Part of a small language model's weights: 8 layers, MLP 896 SwiGLU.
MLP neurons of a small language model. Each row is named by its layer, matrix (gate and up: input weights) and neuron, and shows model dimensions 320-415. Each number is 200 + 30 x the weight over its row's rms, rounded and kept within 0 to 999. A neuron's up and down rows have the sign that makes its largest values positive.
After each neuron's rows, "fires after" lists the tokens most often just before its 100 highest values on Wikipedia text that the model never trained on.

L3.gate363,209,167,196,171,184,133,211,232,206,226,166,165,157,185,147,115,204,183,120,135,116,239,134,259,207,251,184,192,146,189,215,180,213,201,208,161,186,192,209,225,192,263,223,257,211,169,184,203,167,223,203,194,180,208,264,169,216,198,179,189,236,196,197,187,203,185,245,146,201,229,137,198,178,192,197,215,160,185,156,154,222,237,221,255,181,209,262,214,213,243,154,169,210,205,217,179
L3.up363,186,154,196,211,194,163,196,170,182,208,208,186,177,218,140,212,224,193,158,205,197,230,193,219,201,192,216,214,217,212,199,179,187,216,157,204,185,206,220,156,207,213,217,212,221,196,177,235,211,199,235,235,244,260,169,215,182,208,174,204,210,256,198,177,214,209,198,194,217,177,195,261,136,213,198,215,173,223,197,178,197,168,257,206,239,225,160,216,221,196,186,213,138,240,174,173
fires after: "0", "A", " M"

L3.gate54,153,133,168,259,169,185,216,187,247,219,168,192,184,209,196,228,198,254,239,208,165,169,184,143,168,224,144,179,234,235,224,207,194,250,237,179,229,223,161,253,284,201,227,244,186,209,209,194,187,220,199,178,182,209,202,193,175,270,223,220,199,208,130,193,192,171,198,211,212,240,222,158,151,188,197,139,171,179,222,179,197,183,218,213,232,173,118,134,188,208,222,221,191,187,159,179
L3.up54,191,178,156,207,186,201,213,208,226,184,200,156,249,167,202,228,197,232,188,189,181,205,192,189,212,221,256,208,184,186,206,249,177,198,188,248,126,214,159,239,199,211,195,201,198,160,153,209,194,244,232,167,207,195,175,202,197,218,253,161,178,198,187,200,248,157,178,221,221,168,183,143,186,268,199,205,162,125,168,199,243,219,209,221,194,190,215,147,210,162,226,187,161,140,219,241
fires after: ",", " T", " t", " |", "T"

L3.gate199,200,199,189,224,170,183,172,217,210,228,211,271,228,205,181,155,245,224,194,218,275,172,191,195,168,228,281,177,163,239,210,174,274,217,167,199,231,162,189,161,225,177,167,166,182,171,248,196,223,209,172,182,197,188,185,222,166,222,147,152,180,209,187,239,187,181,168,218,203,180,209,169,163,185,178,232,251,179,227,202,134,215,199,180,224,145,177,125,229,188,190,223,215,170,193,198
L3.up199,128,244,182,212,231,144,212,210,193,204,180,220,197,161,187,203,192,253,203,203,199,205,168,185,172,225,213,209,190,188,187,234,237,174,250,197,209,163,157,203,218,194,122,190,204,184,211,205,225,200,207,186,239,242,203,206,205,253,241,215,211,223,171,191,201,184,177,212,162,193,217,182,204,187,157,242,259,135,188,226,189,224,223,171,222,186,216,179,179,189,170,228,243,176,246,190
fires after: " (", " ", " based", " Wall", " Wheel"

L3.gate669,204,225,186,183,193,160,244,189,216,199,169,184,267,240,234,169,261,162,204,200,159,224,214,213,183,173,231,157,240,200,188,214,223,185,249,147,216,214,191,194,219,220,197,279,172,188,172,173,182,218,204,187,171,170,214,170,181,219,226,189,204,228,171,182,232,186,180,181,184,215,236,216,114,199,175,218,148,196,195,157,202,178,201,168,169,179,227,215,176,271,235,183,177,168,147,135
L3.up669,184,235,189,160,157,173,226,199,198,182,220,200,246,218,244,194,153,120,214,220,153,209,169,234,192,174,206,180,167,207,164,193,155,179,206,208,233,228,259,138,151,218,150,174,203,173,210,232,220,207,190,175,205,226,215,208,157,196,224,218,168,186,197,230,245,219,183,147,244,187,188,205,236,242,255,183,115,194,228,173,188,227,172,249,139,204,226,172,194,166,231,216,228,186,270,209
fires after: " |\n", "0", "5", "3", "2", "1"

L3.gate71,233,206,188,193,160,210,183,224,207,231,193,192,197,196,208,239,170,223,263,199,247,172,183,244,204,259,241,213,188,204,233,167,204,194,199,168,272,149,247,175,142,200,258,218,293,193,204,225,198,267,198,199,154,238,173,202,178,193,208,211,166,224,204,160,268,217,204,166,183,261,208,217,192,249,174,224,189,158,189,193,186,214,208,205,247,190,241,160,224,184,258,236,161,219,209,166
L3.up71,236,183,182,194,179,214,163,164,202,230,177,208,242,234,212,246,209,200,255,223,149,174,254,198,174,223,213,210,252,191,241,194,203,243,185,247,218,166,222,210,250,243,200,277,175,204,207,264,197,157,220,273,197,206,175,183,184,218,187,253,182,194,176,206,200,166,233,207,140,211,225,189,225,188,178,219,235,178,175,194,190,224,174,205,267,176,216,257,257,184,258,210,226,274,206,247
fires after: "\n", " FW", " MF", " --", " DF", " NED"

L3.gate455,192,161,197,256,179,252,174,181,193,204,201,209,158,233,165,189,260,200,150,188,184,178,216,197,187,182,253,236,250,161,179,209,221,190,238,241,215,170,200,278,182,220,176,170,229,187,147,205,244,130,169,158,191,171,176,203,197,231,198,173,212,191,205,202,215,201,188,204,223,186,210,192,220,171,263,185,180,238,171,227,200,203,170,224,157,189,232,162,193,173,194,223,210,169,252,195
L3.up455,191,201,224,193,166,196,188,205,209,149,184,215,186,195,198,181,187,202,147,218,189,242,201,213,211,210,157,177,238,191,141,191,203,201,158,208,252,219,198,292,250,187,154,219,216,191,231,173,168,224,229,208,203,167,215,280,201,247,207,155,179,218,229,223,195,176,125,188,169,182,211,212,177,194,260,215,215,180,210,187,208,234,206,229,230,203,245,218,186,188,220,189,180,202,180,189
fires after: " University", " D", " d", "D", " V", " the"

L3.gate880,195,203,238,222,158,178,192,189,177,140,223,193,214,201,238,145,267,160,226,234,226,260,189,208,235,228,253,219,207,179,205,204,177,194,263,247,201,201,204,170,150,218,229,200,257,208,232,232,202,203,187,199,254,180,205,183,205,187,220,189,190,228,177,171,160,244,196,194,225,163,193,209,216,230,209,194,196,174,170,160,153,217,241,158,236,212,239,205,237,160,215,154,205,190,203,233
L3.up880,173,171,192,242,204,200,134,211,219,204,236,246,154,235,198,257,191,160,194,165,133,185,227,226,262,186,181,178,203,156,222,188,193,189,180,232,245,232,170,234,146,203,191,221,162,195,186,220,169,234,194,171,263,185,180,277,213,189,230,141,198,199,200,205,162,236,179,175,176,203,203,178,198,168,172,176,220,212,200,198,166,230,214,206,225,188,237,195,229,250,196,143,180,215,168,147
fires after: "2", "3", "4", "-", "ō", "0"

L3.gate874,188,249,194,215,236,199,146,162,161,192,160,243,182,224,202,165,190,219,174,203,220,176,192,166,204,197,235,228,197,232,236,173,231,194,266,215,215,225,259,187,189,201,164,193,206,245,160,219,148,182,204,234,255,178,179,235,200,196,260,172,178,179,190,231,182,217,169,234,175,235,241,189,173,189,213,212,232,178,190,201,143,230,222,201,176,195,243,200,161,243,210,254,214,250,167,135
L3.up874,162,193,235,217,205,205,177,172,217,137,201,201,256,161,209,194,219,204,133,160,214,203,227,233,196,199,220,231,187,195,196,214,235,253,166,207,257,241,223,180,256,226,227,197,166,249,199,230,233,249,210,219,228,154,214,207,255,209,206,233,172,156,178,189,178,191,178,135,232,219,241,189,199,212,249,247,198,191,164,145,213,220,211,197,214,200,175,243,234,181,202,217,233,195,199,226
fires after: "."

L3.gate270,249,231,207,176,209,149,219,253,149,123,155,215,165,239,239,139,198,206,203,181,205,156,159,178,255,216,188,198,206,195,160,173,159,189,220,148,168,202,158,203,190,154,191,200,224,175,197,231,183,194,210,212,175,202,200,199,185,155,229,230,180,266,187,220,214,210,182,187,173,182,215,198,207,135,205,261,209,145,203,186,200,207,260,193,231,162,212,180,134,154,234,156,202,245,227,163
L3.up270,232,172,209,220,135,197,188,187,200,204,239,149,222,216,210,210,192,166,193,164,221,144,211,158,231,198,219,190,218,208,182,131,184,252,212,210,189,223,186,218,242,205,163,208,222,196,250,228,190,169,210,204,205,163,196,200,233,238,259,195,175,166,214,162,191,138,186,257,207,230,176,229,175,157,206,222,159,188,254,172,216,182,197,246,229,162,182,211,188,171,255,133,142,207,213,207
fires after: "0", " ", "2", " ("

L3.gate421,204,129,198,244,184,212,173,136,158,190,196,211,187,183,194,152,213,215,199,157,204,147,189,177,212,238,177,242,201,262,249,202,184,198,241,195,146,189,152,182,211,198,208,237,151,182,214,203,230,212,210,183,206,196,201,160,198,184,198,217,209,221,213,129,197,209,212,148,217,172,181,173,173,190,201,210,218,183,152,138,158,252,169,173,165,191,167,163,194,227,147,215,251,187,240,173
L3.up421,186,173,192,250,205,225,188,179,185,230,201,184,275,171,173,169,160,216,211,170,191,131,215,214,176,193,205,219,183,198,209,199,157,171,158,172,150,206,193,181,191,257,166,270,224,185,191,202,207,192,260,247,244,209,176,271,229,218,231,222,214,227,230,213,185,254,161,203,181,191,175,234,256,198,165,218,188,160,273,169,156,224,154,241,221,256,151,213,190,186,193,184,165,169,241,177
fires after: " (", " \"", " re"

L3.gate168,130,171,174,209,268,232,203,177,223,205,218,174,189,167,196,140,207,190,222,141,186,171,198,236,207,240,202,233,230,210,205,190,156,195,204,174,211,232,190,165,160,162,216,182,199,212,197,213,210,200,206,190,200,227,220,242,191,207,233,183,224,177,198,241,195,189,214,202,173,178,192,172,219,184,210,178,183,141,175,195,206,192,216,163,249,194,170,215,191,182,204,228,221,205,275,217
L3.up168,106,177,205,189,233,198,229,181,254,221,141,192,218,149,131,190,184,203,211,263,172,174,185,182,220,211,203,221,207,163,208,241,185,241,218,235,193,225,225,185,196,241,216,171,179,240,173,214,224,216,223,256,233,193,176,248,201,237,195,178,220,162,167,190,242,168,176,202,183,241,197,217,261,155,162,153,203,196,205,226,248,219,232,221,268,182,208,220,185,173,203,181,210,161,235,183
fires after: "0", "1", "3", "7"

L3.gate484,203,205,195,218,230,204,184,203,183,248,204,216,131,174,178,214,183,160,177,220,230,222,250,187,213,217,231,152,192,211,153,169,182,218,177,185,193,197,170,175,167,172,155,211,175,141,186,174,173,201,211,212,159,193,234,163,210,215,219,211,151,172,178,191,241,149,166,206,227,246,203,211,192,234,195,221,187,154,221,142,207,230,177,225,207,213,191,182,220,218,141,147,160,208,213,182
L3.up484,188,154,222,195,181,163,206,195,255,224,259,132,205,236,186,234,208,190,264,156,211,222,188,176,202,224,190,240,242,187,169,277,186,211,202,174,181,246,176,147,178,140,223,192,217,165,145,231,193,217,209,221,186,192,169,269,194,172,165,261,200,145,204,262,233,210,164,203,205,246,221,145,203,204,176,199,239,207,192,191,187,210,182,236,166,220,194,164,294,196,237,141,229,197,212,213
fires after: ",", ";"

L3.gate678,217,195,192,236,170,189,250,179,195,214,241,191,193,232,234,182,146,227,199,144,186,167,219,198,162,202,168,213,205,187,208,173,160,167,247,167,207,188,188,151,245,225,204,209,193,160,181,174,172,191,184,182,218,208,237,239,197,170,199,165,261,196,226,234,207,182,175,132,201,170,164,232,201,211,230,204,176,238,208,212,216,153,199,251,171,140,199,204,239,182,229,198,174,190,215,195
L3.up678,265,198,200,214,181,203,203,215,245,249,204,179,168,211,182,234,162,166,236,201,241,213,230,257,212,276,152,184,237,218,187,184,197,194,192,169,221,207,193,238,216,192,125,190,214,115,234,203,209,214,260,163,179,244,229,251,249,187,179,227,260,211,229,234,192,248,161,156,218,234,160,212,177,213,235,242,251,200,237,190,147,170,222,235,208,157,216,162,216,174,207,197,193,235,189,202
fires after: " (", ")", " \"", "-", "ver", " in"

L3.gate558,205,222,230,166,223,181,249,228,212,247,163,191,218,211,199,159,194,178,184,194,219,168,196,225,236,194,206,183,191,189,182,213,159,186,180,211,250,182,167,154,207,223,252,184,226,243,212,199,166,206,258,208,174,221,219,193,198,204,275,233,237,219,242,189,189,200,232,157,171,236,146,138,158,163,177,185,185,168,188,200,179,171,228,206,245,161,219,195,209,269,240,168,185,204,213,213
L3.up558,158,190,171,168,174,139,209,191,222,134,178,198,221,225,160,203,187,194,171,159,226,184,172,199,193,273,222,165,219,202,183,188,198,167,203,197,211,248,204,191,211,216,188,203,205,168,160,231,156,171,171,234,208,139,191,160,228,168,204,205,191,213,243,173,182,264,202,219,253,145,161,176,185,181,219,203,215,173,221,205,159,213,208,212,224,210,148,183,183,214,201,241,189,252,152,230
fires after: " T", "\n", "T", "0", " s"

L3.gate699,214,204,211,217,205,156,202,185,183,209,218,173,215,196,176,210,151,204,221,167,217,182,218,253,205,231,207,239,211,219,178,193,179,187,187,199,218,187,193,208,162,206,178,199,229,195,197,223,162,243,229,216,218,214,189,202,210,173,224,266,243,213,179,209,220,205,177,235,245,229,162,197,210,155,232,272,238,198,239,182,197,214,200,235,166,193,227,231,238,231,149,229,146,192,132,193
L3.up699,219,209,187,221,258,171,214,182,253,187,208,199,189,174,169,237,153,217,201,184,215,164,230,210,234,161,197,187,173,166,211,206,231,207,252,144,164,218,210,206,192,180,242,194,204,197,226,239,216,259,249,201,238,221,188,155,197,218,195,220,213,196,237,176,199,262,268,165,135,233,239,211,171,210,244,207,140,225,206,155,222,202,178,218,159,157,211,219,231,252,224,200,207,184,194,204
fires after: " (", " |", " \"", "–", "-"

L3.gate876,194,205,162,245,246,192,220,173,207,230,230,171,183,146,181,213,195,240,210,168,189,201,163,231,202,158,186,215,231,255,217,248,230,203,169,197,234,193,176,229,188,185,189,200,251,171,223,173,182,209,202,203,213,266,219,185,219,214,201,191,216,236,188,177,199,237,221,184,92,201,217,202,226,264,172,179,163,283,192,175,211,146,196,231,162,216,214,172,184,217,246,252,195,187,200,172
L3.up876,271,232,224,182,221,216,183,175,223,203,188,235,194,188,196,183,249,217,208,195,206,162,167,200,208,219,232,201,237,199,219,182,195,238,118,216,222,219,235,146,227,161,213,215,217,138,200,163,186,275,254,177,208,197,177,171,143,158,229,198,166,195,202,215,191,202,246,195,136,196,219,234,215,222,190,205,211,213,201,196,200,190,222,135,166,190,195,202,163,184,190,185,149,219,191,190
fires after: ",", " led", " resulted", ".", " resulting", ".\n\n"

L3.gate412,197,216,189,231,199,235,175,188,131,231,194,186,189,205,143,222,226,241,186,208,174,171,195,270,153,183,210,134,219,229,220,181,151,235,165,222,186,194,219,185,170,225,149,224,257,216,185,250,248,192,224,198,170,183,202,167,206,190,171,238,200,202,198,189,208,196,192,233,244,216,158,227,174,166,211,222,197,164,149,168,226,196,171,262,278,216,167,223,157,212,220,181,133,234,225,197
L3.up412,197,237,215,215,225,204,206,203,173,179,189,217,188,231,160,149,205,213,189,208,164,219,197,197,207,176,253,146,172,231,245,222,191,215,173,177,154,214,203,180,173,202,226,205,167,220,199,181,223,174,238,225,167,159,191,254,177,246,165,183,147,205,202,194,221,191,153,187,160,228,280,205,170,232,206,222,178,232,226,230,176,217,160,250,197,160,196,221,182,142,207,140,236,219,169,153
fires after: ",", " his"

L3.gate620,208,144,236,172,225,157,186,230,179,230,177,213,252,215,228,221,169,249,193,165,180,176,234,192,209,253,228,178,208,195,242,215,187,198,270,192,233,183,158,210,202,212,191,204,218,152,215,244,121,212,248,195,203,216,225,211,182,225,207,207,200,199,206,187,236,202,174,175,257,278,244,180,215,241,198,192,259,191,234,152,227,250,179,191,239,223,189,229,181,170,218,203,175,227,222,239
L3.up620,240,139,221,236,195,205,215,211,211,189,209,244,205,178,229,241,223,227,265,189,174,141,191,161,174,170,245,192,268,189,169,235,158,227,245,160,205,145,182,192,201,162,212,155,239,183,202,257,192,215,230,212,211,193,182,213,244,183,232,212,172,239,144,192,208,180,189,154,197,222,227,195,201,210,163,210,266,210,219,137,201,154,170,193,203,197,196,184,255,233,208,253,197,202,195,277
fires after: "\n", " son", " born"

L3.gate84,203,235,197,238,236,199,184,199,190,239,174,153,178,172,161,177,202,138,222,208,167,176,179,195,201,177,167,204,218,170,170,182,239,179,185,215,201,202,227,202,176,197,198,193,229,239,226,216,224,179,210,223,178,192,210,174,172,228,164,195,184,181,198,208,214,245,206,211,192,199,228,182,171,177,126,256,201,206,221,203,227,173,208,162,253,185,252,227,248,173,182,245,258,180,238,276
L3.up84,185,218,127,179,187,202,198,190,168,208,227,169,201,260,192,195,213,198,186,216,199,187,159,196,230,167,174,177,226,235,191,184,170,208,194,208,183,173,178,120,166,169,159,195,240,195,232,216,216,200,246,180,220,194,200,196,227,221,216,162,218,213,188,240,239,168,145,164,214,195,186,131,200,193,222,206,188,175,181,187,232,195,189,194,198,185,214,187,276,176,191,156,190,223,188,234
fires after: " (", "5", "6", "0", "4"

L3.gate201,217,176,179,222,152,178,223,170,168,228,188,171,135,171,233,221,240,269,193,175,229,190,165,165,206,216,236,224,230,229,234,172,264,176,201,229,179,125,149,232,166,212,172,212,211,219,194,220,200,222,285,226,161,206,185,247,181,108,187,208,227,199,224,199,154,231,160,180,159,210,175,214,148,208,210,167,136,190,186,246,220,248,140,189,229,238,131,180,196,237,237,217,190,178,193,200
L3.up201,192,314,230,235,170,179,151,163,235,197,176,197,224,145,202,183,237,215,143,170,192,192,200,197,248,165,174,217,185,213,210,130,176,216,234,232,158,200,208,219,198,226,230,135,191,250,188,260,238,157,197,189,201,231,227,161,224,157,187,188,200,199,192,211,209,239,254,227,268,164,191,267,208,195,209,232,192,206,197,167,178,199,179,185,225,236,173,193,209,170,193,198,161,218,206,220
fires after: " (", "-", " \"", " un"

L3.gate654,198,236,205,211,272,187,214,168,148,211,193,228,233,235,202,174,226,159,219,273,232,195,219,208,185,202,230,160,236,168,152,158,202,186,174,199,189,198,196,196,148,243,182,190,174,204,168,215,224,182,176,161,157,147,255,232,216,234,195,174,157,166,125,239,219,244,199,226,246,150,264,195,161,218,231,194,145,224,229,168,181,204,260,185,238,223,202,171,186,173,145,145,166,212,228,173
L3.up654,202,206,177,216,239,201,234,184,234,221,221,225,254,278,245,141,204,188,207,226,199,246,203,239,185,243,187,257,234,162,203,121,250,300,210,220,160,199,215,279,255,268,242,186,186,147,178,200,215,225,184,232,173,190,205,237,202,233,230,226,166,207,159,186,173,160,188,156,185,188,236,193,181,193,196,217,155,228,251,199,197,157,252,162,211,147,178,250,122,222,192,188,185,161,212,158
fires after: " T", " Sh", " t", " d", " D", " w"

L3.gate691,218,176,228,215,180,138,197,204,184,251,196,192,234,152,258,186,215,224,196,233,189,188,218,157,227,190,171,169,196,170,214,202,181,174,166,139,164,185,176,198,188,231,208,175,182,166,129,200,197,247,242,153,221,224,202,203,216,147,221,223,214,161,219,197,219,211,209,190,213,237,232,184,209,176,206,241,185,219,203,243,221,216,140,174,159,231,175,211,181,181,196,243,193,185,189,195
L3.up691,221,230,210,199,211,207,209,250,254,208,226,191,207,160,167,233,229,138,208,193,247,214,188,201,134,225,177,210,198,214,196,178,223,209,219,194,191,173,141,247,176,192,190,200,192,175,231,219,161,257,199,207,228,203,206,189,219,199,192,227,169,205,208,184,192,152,228,214,167,162,223,192,194,194,287,209,153,243,207,227,159,233,187,185,196,223,195,226,209,187,266,269,190,205,231,201
fires after: " (", " \"", "===", "==", "\n", ".\n\n"

L3.gate119,181,202,244,192,220,244,163,202,179,246,245,201,242,236,137,201,210,218,208,166,245,244,193,213,211,168,195,218,232,221,158,246,183,203,154,161,181,239,231,182,190,167,221,249,216,239,154,197,243,196,225,206,197,231,180,206,171,164,201,113,236,152,217,262,192,209,188,214,190,217,229,217,209,216,222,213,191,156,205,142,215,148,226,191,227,219,247,258,202,192,252,200,195,189,194,155
L3.up119,172,175,230,199,202,173,195,244,250,225,181,186,182,130,198,181,186,203,165,215,232,201,161,191,204,210,244,207,201,198,177,198,192,163,178,253,189,206,195,182,201,178,202,223,224,200,185,200,201,234,194,190,221,226,193,234,187,200,207,183,266,167,237,225,212,267,211,218,165,158,203,171,207,220,210,211,174,146,196,167,221,178,193,211,184,216,193,251,142,202,223,178,234,156,202,201
fires after: ".", ",", " o", " le"

L3.gate480,184,218,204,205,136,191,182,257,213,229,150,207,213,213,166,270,192,206,177,195,183,235,194,206,161,203,186,182,151,206,203,185,213,207,220,209,158,227,199,172,179,157,234,179,111,213,199,209,220,189,225,165,172,214,147,176,200,201,196,219,218,213,210,187,221,206,214,189,163,129,189,226,223,207,210,218,226,132,182,167,201,161,244,180,162,201,190,242,197,200,251,185,209,195,256,245
L3.up480,221,186,208,239,250,218,198,249,193,253,191,210,208,284,194,158,205,201,203,176,193,224,166,237,235,150,178,184,182,219,214,141,185,140,190,164,259,174,234,201,234,234,242,201,248,169,210,180,155,226,266,194,161,211,218,183,207,207,192,237,183,196,201,190,176,220,162,154,151,207,215,176,230,246,202,174,172,257,238,182,199,256,239,181,227,260,190,187,159,164,216,180,188,201,218,183
fires after: " I", "N", "1", "-N", " N", "\n"

L3.gate732,173,173,196,260,192,180,179,155,184,228,209,117,222,198,160,194,236,200,224,188,166,166,194,214,238,222,209,213,162,227,215,147,187,204,224,184,277,229,224,210,221,168,228,232,179,148,227,231,236,203,234,186,173,156,191,279,226,193,217,226,170,219,209,128,154,198,185,182,168,221,238,178,159,195,127,175,187,204,189,235,232,236,242,182,203,163,188,233,243,238,150,239,250,219,170,228
L3.up732,237,252,176,202,163,183,214,223,226,241,207,248,210,207,166,193,183,134,190,228,234,173,228,232,204,215,216,278,184,144,162,176,192,217,189,208,202,224,177,214,197,167,219,142,254,169,188,216,212,202,230,211,223,197,209,224,241,162,260,195,202,216,183,217,205,136,176,188,123,157,156,198,182,175,197,169,192,179,210,153,203,199,198,200,248,212,204,267,220,199,194,261,136,226,174,199
fires after: "0", "P", " P", "G", "5", " Birth"

L3.gate389,221,217,176,251,252,193,196,191,256,202,174,191,171,164,215,202,225,245,186,189,215,180,218,253,189,207,149,203,189,194,225,229,179,162,204,231,161,202,194,230,238,198,225,177,198,193,205,204,164,201,242,154,126,170,247,234,218,148,192,170,211,146,217,180,160,216,196,257,184,186,186,185,231,256,194,250,180,183,196,201,205,205,249,178,198,190,210,227,224,244,148,176,199,253,242,168
L3.up389,234,230,202,222,182,245,191,197,209,236,199,175,235,227,202,222,231,177,193,175,155,221,215,204,154,240,178,183,265,209,182,235,192,229,206,171,178,204,259,178,210,194,155,207,150,212,168,164,197,160,169,191,186,179,127,204,209,209,214,155,248,216,174,227,200,193,219,262,210,167,183,187,190,284,240,176,202,197,239,159,215,220,243,231,213,151,252,177,205,213,145,227,223,248,179,205
fires after: " in", " has", "2", "3", " had", "6"

L3.gate743,201,167,253,203,177,183,194,199,253,206,255,222,249,241,178,154,200,249,146,197,148,187,147,200,242,181,197,204,220,201,241,208,189,222,183,213,236,196,229,203,183,186,194,212,173,179,229,207,202,175,156,181,176,219,191,217,156,161,178,128,140,182,218,196,196,198,200,214,200,168,250,160,195,185,152,203,231,166,201,211,197,200,181,187,204,155,203,222,210,242,167,176,167,278,151,142
L3.up743,151,148,242,150,175,232,243,205,243,105,246,182,202,251,262,190,158,206,138,205,192,205,181,187,170,156,277,236,205,196,194,216,185,217,161,225,213,229,239,175,170,201,193,197,203,225,202,153,203,163,213,191,189,216,214,170,204,249,201,166,186,216,227,230,184,257,131,196,193,150,203,168,182,191,188,225,184,189,211,179,232,169,257,183,241,197,179,218,239,175,158,192,220,212,188,198
fires after: "6", "7", "4", "0", "3", "5"

L3.gate16,189,198,178,213,234,230,201,185,238,201,231,217,207,246,175,171,190,167,157,190,229,166,245,194,201,206,212,232,244,150,192,127,240,267,171,108,174,185,200,149,202,207,199,180,216,216,230,216,187,191,162,257,134,209,181,256,190,221,232,233,217,183,278,210,189,246,203,217,166,171,161,196,170,181,204,168,210,249,227,167,182,217,260,209,192,243,162,187,265,221,174,208,200,205,218,219
L3.up16,161,215,197,216,175,191,225,180,183,242,236,256,196,214,169,132,278,209,174,243,212,213,244,237,216,213,243,235,137,223,221,161,212,170,167,200,202,178,235,167,166,156,191,124,159,205,189,236,198,208,235,206,220,205,152,132,183,187,197,225,215,188,158,214,170,190,154,175,154,162,180,203,180,194,222,167,201,152,182,170,192,225,165,217,253,188,181,152,194,209,141,176,198,161,186,185
fires after: "/", ".", ":", " .", " B"

L3.gate158,206,212,173,212,226,165,241,195,190,202,170,191,160,192,227,209,192,182,235,180,208,216,158,220,177,160,202,203,239,209,252,217,234,210,193,156,267,146,197,191,221,210,190,192,235,208,136,171,236,165,157,223,141,167,200,173,181,247,233,223,193,191,190,210,222,203,185,176,239,217,189,191,183,206,238,177,191,221,184,194,169,212,216,216,138,215,190,230,256,169,170,207,201,224,187,203
L3.up158,227,245,251,199,207,199,223,185,234,134,192,178,193,173,215,227,184,201,225,144,197,239,154,182,220,122,219,233,191,185,213,188,212,188,197,255,182,128,164,138,206,183,218,150,187,194,199,169,193,182,224,209,265,198,205,209,185,166,218,250,200,183,191,249,185,215,200,220,250,88,163,196,197,230,211,224,180,180,214,180,125,241,175,204,220,188,209,196,214,253,169,226,183,232,242,206
fires after: " m", " It", "\"", "\n", " name", " M"

L3.gate253,219,262,166,211,211,180,120,237,207,229,176,210,151,221,141,166,204,229,173,228,201,208,217,205,255,230,220,236,218,179,189,185,225,176,259,183,216,213,185,169,193,228,205,193,201,200,157,278,177,228,219,224,219,283,235,188,200,212,245,187,207,247,204,199,208,227,220,232,189,207,192,230,187,219,196,180,158,225,193,253,208,212,263,170,210,173,190,234,201,165,229,136,187,225,241,200
L3.up253,153,235,168,186,205,184,213,211,181,203,175,228,232,248,186,120,214,181,216,230,224,230,145,263,187,150,221,201,220,156,149,211,215,140,178,183,181,193,229,238,220,187,185,185,186,175,129,231,212,187,150,199,145,202,183,193,212,261,209,174,215,206,320,191,200,200,232,188,232,211,253,214,176,176,206,239,222,172,198,225,224,181,211,162,197,164,157,233,235,265,195,195,167,232,221,184
fires after: " a", " A", "A", " an", "any", " I"

L3.gate213,226,241,161,228,255,242,204,190,210,266,232,189,176,202,205,223,180,180,208,156,232,179,134,202,183,172,209,155,205,174,221,224,183,145,230,196,235,171,208,196,181,217,198,237,175,173,178,185,204,192,230,224,222,203,243,238,159,180,241,223,245,165,248,216,208,135,220,250,217,251,198,213,215,186,255,258,181,115,201,261,210,199,213,247,220,195,215,186,207,196,214,155,214,129,212,199
L3.up213,193,257,147,261,226,212,214,189,213,225,213,261,170,180,268,208,198,191,186,146,191,184,196,202,237,209,197,230,162,267,208,202,221,138,243,211,222,163,196,172,125,196,179,205,183,177,209,240,230,213,190,209,194,221,257,187,195,190,225,167,222,243,240,164,223,228,194,215,202,182,160,179,220,227,209,164,129,155,191,196,193,235,214,225,208,205,181,216,166,211,282,211,192,221,180,218
fires after: " ", " (", "M", " \"", " M"

L3.gate454,208,175,171,232,255,222,229,267,208,204,171,210,216,205,186,127,233,175,205,210,195,209,145,213,225,254,218,188,218,173,166,170,170,162,159,186,160,207,225,201,166,225,194,152,217,233,224,217,131,228,225,254,191,231,172,211,171,205,154,189,148,235,205,168,207,199,175,214,200,218,233,151,146,177,218,230,216,206,251,154,176,167,189,183,201,162,147,166,234,228,223,167,239,157,215,187
L3.up454,205,227,174,206,216,267,213,144,199,216,241,239,195,220,218,210,191,202,224,139,192,265,215,174,226,184,185,232,162,214,186,187,191,202,188,168,174,221,218,170,240,232,175,225,237,222,200,204,200,210,226,211,262,209,177,185,216,180,272,193,202,223,212,201,163,155,220,242,192,204,219,208,224,156,199,218,185,229,245,222,200,177,212,201,205,201,137,233,232,224,216,180,178,217,160,200
fires after: " (", ".", "/", ";", " dem"